{
  "n_head": 8,
  "d_mlp": 2048,
  "activation": "quick_gelu",
  "attn_scale": 0.125,
  "tie_embeddings": false,
  "lr_mult_qkv": 0.4,
  "warmup_steps": 200,
  "seq_len": 1024,
  "dataset": "wikipedia_en"
}
MLP neurons of a small language model. Each row is named by its layer, matrix (up: input weights; down: output weights) and neuron, and shows model dimensions 32-127. Each number is 500 + 25 x the weight over its row's rms, rounded and kept within 0 to 999. Numbers have three digits each.
After each neuron's rows, "fires after" lists the tokens most often just before its 100 highest values on Wikipedia text that the model never trained on.

L6.up866:534508489584466541490497536490463493534554457538543494474464475498492514496498472533488485523521445470508532518512500507526493498533526493531468533489515490509509512495505466532504480484534508494505479470499502495531488484515496544499535479494488509489523484516478472487478478504503512512
L6.down866:525434478463544495527527474561511516471429519466461479528509497467544502489525516518491573497485502520503499495514498481489494500508484479520478528514514474533511475495480515476487504483490504496482533529464517506511493446525481473538488547522524517491477508452536482496495538467477504537
fires after: " the", " A", " a", " its"

L6.up1305:481464516491482477505510530497489487483530527482536507526505527501465529486489506506499524506484541518475503484492474509515522538513499520520501487489470437500488484496472542512493489472481520533532485473520487456532496508515516497486491492474545521511513469511491518499498494500516495520
L6.down1305:519508499492494499534526523549489486497516502472490548487519503498528526526505475495462474493503484465546477500508528484484510492477498488508497528545478510524488502484522488499512518510513446524469531471544478531485487562506522531499478530476537452472533526530505540517473533540455503444
fires after: "s", " Sc", " S"

L6.up1787:507487479480502554515480481482505445522498505519472549477502497508530497495503512455492470507504510517531496514478498465482519549521484483499502466500479529520543519515494501458510546484484546490482477499514482505450451488466505479510480501478466477458497504504534489492497493500514456534
L6.down1787:488509533513520477501475531513477491492480499520536458527467525501453490499497508540503538502506483492473498465530505492512473488491512530486495507509497470503434498477475505541458450511482449514479521512494512475556533507532506503470525539533519467488475497489498506488470474520493531462
fires after: " the", " The", " |", " named"

L6.up645:464509530481460502513448483463526490528516492460536528485500504550454512461489514523486510507486489479504498496511505516508439483468508471503537479493525469472493473490492485500428494477519492497489514516513525487485467524502483479530516478508456486483508534486471496503536554476507530470
L6.down645:517475528478499481503493514552504528546498494503498530513489517495513501518517452516490513515534550525474440529491475508477527524525485480501508494500440513543524502505493498498534520501503504539531499471498474476494496520491531509502502523524552507469474465506530503499487443543473497504
fires after: "1", " as", " member", ",", " and"

L3.up1092:446462505527504546514501488496532524487520520514468497503536498474468471493499474500485553529477462476480517510476521506473517529531487529446463480534527439524509510485513481504505506512497547505458488524511472547528430492513479483477557510485493492499548490507499542489481503487519530521
L3.down1092:548501491503510476511479526488488534497498479498453513551491480516514533517503527475501484467540548537506460534502492531474522486473450470591498528491503551480459484515506512478477495507470508502519487509488511484501498501491537537518475529501500497496507512497506491527503509496486489482
fires after: " (", " ["

L6.up384:490484469512532503498452476488492497538498514437505521519499520481513540490509498545507483533482517533501504466433491512528492528535505477481462535454499500448497483535485464531451488515525483462508485520511503516488532523535510464496501507555489485496456468474509521536468497459508461500
L6.down384:496505493512506522491523556495488495479483454524504466509466507512521483487482495473484508481498502493461533472540483546481535486499484470497485454541488521540509488492495537536485549473480509490505469474504488486511461475495475475481497506433506491489547491493494439457523502540525506491
fires after: " ", " in", " |", "-", " was", " were"

L6.up861:520494527513535518518514520476482482478498494543510471486480477533513501516528497516508502515512485504486502485560489439518497525470498506529503495491496485479487477521466513537484511510499533504518507506489497497583493535525493465523528535526460543488502567511499538469480506507544491478
L6.down861:493520498510499470461522542484507466473460487550459521519513471470500481524459451467500499505520479510488508475512496529491520494492523479489480479493485498525501525446502522493552501482495477541501476517480524499460530507525467476528496519512529503498503521486515453523493518513522526491
fires after: " ", "-", " ("

L6.up926:523534519512527475561476494495500552483550507491545523490506540493537472556479462532542490509507510531499491524428512519501522493497492531498484458504569488505550500509478498509492466436491509481493491517479538494492533534489515540468510483499489500508471507506507499541490497447460479505
L6.down926:502498486533461474462475478535459480526510528465478512505532498550508523510494522527444521436515495501472490464477475519523478478465497454476528514475460521512514500480473538490482472519476479488474514456512470484499477496491490526503487477429565516505460482506519551495544515502512484484
fires after: " ", ";", " |", "1", "0", " /"

L3.up1335:456477455551500503518472492506437473482500498507559554514477459473522481491482469486502462527506541491523493506487495487482491490507495497487485491510498497500486510495511460516461521467541512478452461456489500490458469497512469485487478480516509491540512549470543472506507514556510530516
L3.down1335:513516502508475513503478472480481501494517505482476472462491481530500555496532489506513567535546473498493526514487483537512490503478512534478515485501478510481524503558508519508548477515519498533505511508458464513500543510493522536496456534521519500488515496476487527494485506458484494522
fires after: " the", " The", "The", " "

L3.up1782:479514527529511551464517438488547439508501497507469530462515488489501497545513517443497458535508461515526470519453511499476508454494510536517527491494495534495477535490479481521524515558468483457554546505539494506474519528526501506532516518518485496509498483547501512517478504514500484504
L3.down1782:537505504499509500561497510512465562501492484507512466500518495521493484466456490539464563450468498481490531507551502487538493535519501470508484507511514488497498512521499514483459466464504523518458487515455486493518483448485485497469495471493521475492518493488488500501467490503496508526
fires after: " was", " the", " is", " a"

L6.up1670:492516496476510519489530468531464502477541503473486496525473492525478475526527500529498467484519479476526515464486508503520484528502494543456516486456584495512494525463528503497482508482459492453474466513538540529517519537455470488521500488474507474515498514515473520545460530508506532448
L6.down1670:517487549519476491483500527460492487539523485554495540460527548531553534501495487441476519533482525503467491496519515505477484521492516519483485497518481492539493514527515522509511482529542490487491512468482504525457504514499542489539498522545464519482513524519470477454507456511495488514
fires after: "s", " As", " In", " At", " |"

L6.up955:521488490496525455505500486519529521547457536480477528542491514481512495500516550492427483507513509528512507507496487510527464511468484518502548519511491474523501507482514489528506533550467504462504525481469491520511498506524522473496505516516491504497497481581517536516498478514506524483
L6.down955:506530453483505562482548507484500542515503478526514490472483485507510493484473461493539500506537501479500523526529498508453532543515477499465493473484525519496502521517503507485498488479519486528500509505506496473475508486507517486499476486467482499479520504451499506496547509501516485508
fires after: " ", " is", " to", " in", ","

L6.up285:494504537495489520482518544515471475494469506508519478449492437522459531462497525463548480518482496490479552465525499511484516490511517481508453470502507476559500490501520513483512524494517514473462467507503465512439491539472498490504475499490504568556499503541510488510445480513495537473
L6.down285:516503487499530445505470491485518530488526482504458525497533496505549535513536508551498533466495482454538487484430487469484463522504505486466548505498516473488477469487498501473521491546545513465500532498518474497500489504520492525490516513508483477500486496535455483496549536478515498501
fires after: "d", " B", " Bo", " D", "b"

L6.up951:470490485511532479498489506522504505473484499493496470503517510503532552500481517496470498481462488520540499470450511471554523490445474487514524470461480542529462474516547540473505492505507478475545502538500455491538446491510485472543489517500502519487475504496499512535520517485482490506
L6.down951:504526496495453516523499521514481526549451516494500542484479540480474524518539486490460486486542542493476457520497470507475468497517493536525485525545521454506515498509487433491539496475494503491508463472463515531473520486493465527429492447490499481468500496488495522482469484483515452491
fires after: " ", "1", ",", " on"

L3.up952:443513508492481494548503503514516534520495493485478483504517530519511471487529517494496514497530509471478492505485464548501506523465505529512477510516520477484525523478510484497533532485484524465480470513510514502528501539477509469522524524457489523555527514475523490526507521511519524506
L3.down952:516500465508500535480496510504487455470504522530512535482509471502477541455441500482471501488506489528522509475484544437474507517483503479519491478460471535528499503475474529474508484500554463529520495506488496532509495481504476483463473503512522490519486474487525510442535541507500471473
fires after: " ", " ("

L6.up1483:476471521498487510490542514501493496524482451524483467478498476432483493516534491511544490543487520485464489500486511514520496513517495531539483484473521495480491517492491503488467502459482472512483544518505508483491507531539490488485490562504472457549514543524486523489480461504473497481
L6.down1483:526466491489508503514539533507498499495479503486497477520456492506536492520543504454497475469519447519485517514478527513485479463531516495530473482497499469550480482532505515529543516505468488495503455518521429559484523549476473458536542476477469511483516488507483462525427490489545488530
fires after: "-", "de", "0", "–"

L6.up250:490468477472527472501477469526471451515473540525519440463500526503494476487531510512520511470513462466485504429536530528521494451496482520480526512482482524497473490540509482444484489488486512494472508524488503484457513522507516409519489498536465460506475516544496495509422494508488513505
L6.down250:450496504489487536494469463487449528509496478506503479477532461501522548499465454525518525494526501528481544496486437475496504527492481477486480499496487478525515521486532496500519507551525490506514548560495515500478513479503494542564509502502465501455515538516508520528490439498510503504
fires after: " of", ":", " in", " as", " for"

L6.up1463:529441485505541470522521495510510511459488529487508517520478522474499522480503475506533479510469560469476534512478504539546512513501499475484485536531507486498523474515506505495421498492485519538467510506501516550569483459481480502466558517478482538517460485538502481487502497499508492522
L6.down1463:520580511511479491447493520443503486526530475491506510488483481542526487519486521469477502533540445459542512492541500474477490491499486512516498474543463518469478494455511512468533520521519484509506493538520548451446530527537471485526442505512528476510481490501488467518440473539466514502
fires after: " and", " but", " The", ",", " the", " University"

L3.up1841:515490510479502528494472512530506506507544480523535478545446487505540465498518523474480514507509519485498484512500505489503512499484499490542476469488505533544505513524500448454466506516529538506470498467506473495500507519440485480485514526505468490533567510535481491507495462496479516468
L3.down1841:508516481492521520491511495498513472520481521506510478476549512502474518450479525532474493508470506501517537490514525505528478488495494499447460518524492485511503487500504502500521521482484455476499500546496539491505540495514483520467524468562509470488496524526529499528492487509499501480
fires after: " and", ",", " to", " in", " of"

L6.up918:543503574515526486494479473502491485497471458501531490506500494531484523543521498485528496540481447469524479545525472504475473491515576516532482448481464508507480489509456529494514516527505491498515500501486516526497504534539519498479495518504524520519489513526505503485467473500510577474
L6.down918:466553483475507509547440454506525515493494508469472508494477496501470513476506518468522447456537534489487535510449512505497520466517478504425536507484526509491461467480511481508497518496538496501505444496476469500460527497497514539514495497467508524477499502513470505509526536494510481511
fires after: "1", "2", " B"

L6.up38:519514507517466508533513457486537516500471464472489482487518532497460566515503513475531519527492538450531534498490504542505493482509538507509488429484497539495528530505501504512471536453501497482505524486453521537496485475488551476522474491507498516504456541504494479484504499507534514445
L6.down38:507503462509467490482474475492477445497516543517528479488498487496549466494510485489439487495510481538499475506523455494498537512499520504467492490518518473495473487481483484499556481490514521489468486492554496467520546529512457507507547477492501475512536454513511466498485484446512514524
fires after: "2", "3", "4", "1"

L3.up600:517490495506462506518552590485510512501497497495464462480444447497492492513486555478526492530483501458500487489480527486483497535502521513549503464493487536496508486497475529474452461534470499478507521484488506495484517530503523526487513526513486488486508515478497494486518555487526522484
L3.down600:489464503500474520469543471487501444517497528528529497468487459481503477526528485496519511475499485493519525490524486494512478522478477548522474476523488520487514469419486504502473489508497494564558454486472469522482562509480510494545504539557464505504446519473455502482489527485487546444
fires after: "-", "ː", "–"

L3.up1286:483519526503480512510462477478510484525473504477505452509526526508504486498490479492504510494525501513466481538500508500492525467494560476513541497482483463455514477446501466513509467486509543512506488499518518504498471520541527462515556487532541481505476504476489505498495520468501509471
L3.down1286:497485511473516474502491536506563505500512492511486537511522476474513488453492549512485453446481532494511477465504465516479491496490458498511464498514546509540510513528518515490500502492463475524478502523488501469541547511502521526505497507463513514514519478532483433558523496503519505475
fires after: " ", " non", " anti", " (", "text"

L6.up371:452475492506469514461480505464451496483463476515525512454501489449475497525490513487507528518470488491497501524494479494503468483462489566520491517488452499470469556499474538550516514503505519522504528512467491489518502485469528497473474530503533491513522451514489516492540529519486492537
L6.down371:508508489559454465531499501501494552486501501492478470494501529529493516521501503495456492515489566508543550520514474487492490510517535518484558499519507504535513463489505494454508459461492461469480479475514493515483528517553437555511508515511489479447514501503499462562490488465519492465
fires after: " V", " I", " F", "1", "t"

L3.up265:529524507527507513492532473510487490459530493492540508515476494468447514473476470503515528491469524532501524488518515495498486544466508466490517475505473512487476473498481513547507521477499510472472489476504533484500507489509498490447510527491509501526479502507509485516501506455473508456
L3.down265:500460476462512468504526509476433533523462487508510470454522519497504481566537498502496538487530482477545456542497506473481469484532501535537492531473511516514483518497508512482532501496483503525496511492478487503493509486544512477540479473500475486494508481530506480475474512515471525520
fires after: " and", " or"

L6.up1261:492502526505513479521484491524481482496466506485519483516557517532515511486471444455516472487509488477524493485482504527524464564471475503515541505501502489494518524490478525521430473531472506491524519496475495514527503507504539497517500489543500476531502481476508485479470470476505520498
L6.down1261:513526471502522528476507473525505503527485497498481504501449497463466501556494490496464487486515527504494528501490510472478542448525521456490492488509502519505475494478516473478545517479545491515468490477487479522465493491529458502466500520451546523476492475502490517499472525473452450473
fires after: "s", " ", " W", "S", " S", " As"

L3.up386:484474514550451500527501475497493530520501487508532525525501484483531553479493473480482489496479524478525487485478544499517485525492509521439460500490507504447495530457532501530539510540505532499520515503479509485501439439512483562491482513525516530510509507489498460503531451508523476462
L3.down386:478497470498527505493483528516517497492520475486498491476484529472466444489528488533492540508511454511446503539501472468521492486515468473513507515488540477511448492515511504510496462442516486555476514488507523494505521558480507446515532461517495469470493493486507511523537518518477505556
fires after: " the", " The", " was"